MLP neurons of a small language model. Each row is named by its layer, matrix (up: input weights; down: output weights) and neuron, and shows model dimensions 112-175. Each number is 200 + 40 x the weight over its row's rms, rounded and kept within 0 to 999.
Before each neuron's rows, "fires in" lists the words (lower case) most often at its 100 highest values on Wikipedia text that the model never trained on.

fires in: "he", "in"
L3.up569,275,162,211,285,178,225,244,221,175,164,203,268,185,185,146,207,204,249,234,249,170,177,181,166,266,209,234,218,229,176,189,223,238,112,238,200,134,237,260,236,191,204,178,267,207,224,142,161,250,269,173,192,211,132,241,201,182,234,192,143,216,217,207,214
L3.down569,177,243,181,188,202,189,164,205,245,265,214,164,214,164,188,197,201,270,210,175,161,181,156,169,206,178,165,196,168,180,181,187,216,189,201,157,220,179,176,230,233,196,164,252,132,159,176,230,141,247,279,171,239,117,215,235,226,270,235,234,202,167,222,200

fires in: "by", "the", "to", "from", "with"
L6.up1264,228,181,276,180,194,186,164,154,181,168,265,173,242,168,170,246,162,191,202,157,220,261,251,268,206,243,253,157,293,170,191,167,204,174,228,171,244,202,166,232,164,264,138,166,218,220,248,238,174,266,125,139,213,195,229,152,167,171,200,195,167,227,231,167
L6.down1264,181,195,170,176,184,175,163,141,215,233,222,175,198,242,163,243,168,112,189,176,247,201,251,208,227,273,210,203,180,243,125,177,188,171,161,85,166,237,185,194,173,261,156,170,216,165,215,190,226,208,177,273,237,189,225,210,184,188,179,245,187,234,212,194

fires in: "on", "in", "following", "next", "about", "during"
L6.up1055,143,204,236,202,148,187,158,203,196,198,217,130,214,167,139,193,163,175,209,250,104,230,139,205,161,228,107,196,252,210,230,251,174,247,254,203,218,261,196,219,252,221,186,229,181,251,192,196,228,161,144,192,220,135,134,222,137,266,214,237,204,263,155,161
L6.down1055,227,145,212,170,221,178,222,156,163,216,130,176,188,180,222,260,209,202,216,141,230,242,241,192,187,250,142,183,237,200,190,170,288,211,143,153,205,134,162,206,189,176,201,122,163,149,299,144,230,275,289,183,179,221,236,201,178,249,172,156,229,127,151,235

fires in: "working", "worked", "played", "living", "served", "who"
L3.up936,208,268,249,120,226,199,143,258,160,214,153,176,206,181,160,183,205,158,252,233,162,242,263,178,182,223,218,221,201,194,201,156,195,162,149,153,246,232,208,231,241,195,234,239,226,222,241,144,165,253,242,101,250,268,215,149,279,135,187,237,202,137,224,275
L3.down936,266,170,225,160,198,190,234,211,192,229,213,220,214,235,193,178,128,267,254,187,197,165,242,180,195,191,177,164,238,210,181,316,185,195,245,229,260,146,186,192,274,175,133,105,190,224,179,171,140,144,216,203,268,171,185,164,235,169,241,194,180,270,280,205

fires in: "most", "first", "except", "only", "more", "just"
L6.up591,208,209,206,280,186,258,238,141,139,218,184,200,175,216,186,269,198,164,251,147,253,148,193,204,160,167,216,185,189,123,184,151,214,230,213,262,144,227,175,203,148,296,181,156,99,271,167,257,199,210,205,185,246,103,173,194,137,208,133,212,139,232,173,186
L6.down591,165,197,199,230,143,172,220,279,188,149,300,189,204,200,320,226,256,184,224,202,187,168,240,188,223,214,120,236,223,165,246,142,190,151,173,178,214,174,167,224,197,267,226,167,162,276,227,205,101,253,203,175,189,140,240,152,113,202,191,185,183,240,205,174

fires in: "some", "many", "that", "more", "few", "same"
L3.up575,180,203,167,212,191,189,210,164,276,182,149,171,194,144,179,203,212,201,262,222,221,158,252,192,207,256,202,150,129,217,227,159,236,246,199,252,224,167,215,156,220,190,210,183,127,204,205,211,141,248,135,141,196,230,211,168,163,187,265,304,194,245,229,249
L3.down575,202,195,221,118,155,189,207,195,192,239,304,199,226,133,193,270,235,167,184,209,230,183,207,145,202,165,183,169,175,219,124,210,251,204,188,170,251,275,211,246,193,110,253,178,221,193,226,200,161,229,196,112,180,225,141,224,240,122,219,279,193,196,234,201

fires in: "for", "her", "darko", "she"
L4.up518,176,135,173,195,225,186,221,139,186,210,166,177,157,242,179,178,256,154,263,128,192,171,209,245,216,262,194,297,169,238,229,166,225,166,257,192,170,172,224,189,179,199,207,180,192,238,170,192,186,279,229,274,203,303,251,193,205,236,238,248,180,185,229,250
L4.down518,142,271,166,216,242,194,152,203,265,249,304,202,218,198,240,126,197,220,243,190,143,165,185,227,212,209,170,226,172,228,234,170,229,232,154,232,189,164,173,194,211,272,163,227,235,169,209,183,183,243,156,205,162,171,180,232,238,181,251,265,227,222,190,138

fires in: "later", "it", "more", "so", "most", "then"
L7.up129,240,209,161,216,153,176,186,215,220,166,209,239,229,173,218,211,203,225,158,206,187,156,220,182,150,213,162,194,225,226,137,228,242,243,153,191,199,163,259,210,279,170,217,150,190,249,254,235,204,179,203,171,191,172,193,197,137,221,145,135,223,201,244,281
L7.down129,210,202,244,246,114,211,230,226,166,295,129,104,204,171,275,143,174,182,258,141,148,184,236,180,192,217,279,188,198,273,255,170,226,98,199,121,178,226,180,251,172,152,221,258,215,235,200,228,196,171,230,249,165,179,220,164,213,170,156,226,184,241,200,199

fires in: "the", "by", "with", "to"
L3.up618,220,146,255,186,296,204,221,186,226,251,239,153,216,249,231,143,230,202,270,226,224,168,227,201,230,203,212,183,201,211,197,157,191,190,207,209,253,282,216,229,183,272,188,253,173,135,137,254,194,181,196,171,228,203,145,188,230,227,149,280,158,166,107,212
L3.down618,194,218,165,202,252,114,202,195,112,216,151,201,219,129,227,180,146,247,180,171,206,231,201,147,166,262,235,179,151,229,192,220,202,163,124,137,126,268,148,207,184,198,203,153,235,176,239,201,183,204,142,250,187,207,169,227,188,228,186,242,212,192,170,196

fires in: "to", "on", "grammy", "by", "gold"
L7.up1037,128,216,213,163,140,185,218,167,180,197,175,187,238,225,138,229,164,187,268,85,270,179,193,205,190,314,233,226,158,183,205,109,201,203,204,236,251,162,161,245,101,163,240,155,207,192,154,180,147,200,184,270,191,212,237,151,160,179,176,140,182,196,206,268
L7.down1037,191,244,195,172,186,194,170,201,196,224,212,201,175,144,172,247,201,193,164,192,295,244,209,203,224,209,286,212,233,235,170,153,206,194,170,232,248,224,226,241,114,172,168,184,200,133,262,210,239,221,253,235,174,233,207,142,238,206,232,122,188,188,182,182

fires in: "season", "since", "after", "its", "in"
L3.up1074,299,204,187,216,282,261,238,200,149,209,173,144,133,216,195,133,266,225,214,217,210,216,200,154,221,213,141,212,176,151,199,182,206,254,238,195,237,205,262,219,229,168,159,277,180,235,191,184,187,226,224,188,156,134,125,199,237,227,219,186,185,198,227,200
L3.down1074,215,233,201,214,213,167,185,230,184,175,167,145,229,204,193,171,217,185,187,130,227,218,221,181,210,171,204,267,115,194,214,245,210,228,196,220,169,235,222,146,240,161,230,267,242,173,179,193,223,178,254,274,163,191,178,217,142,281,259,190,205,158,133,237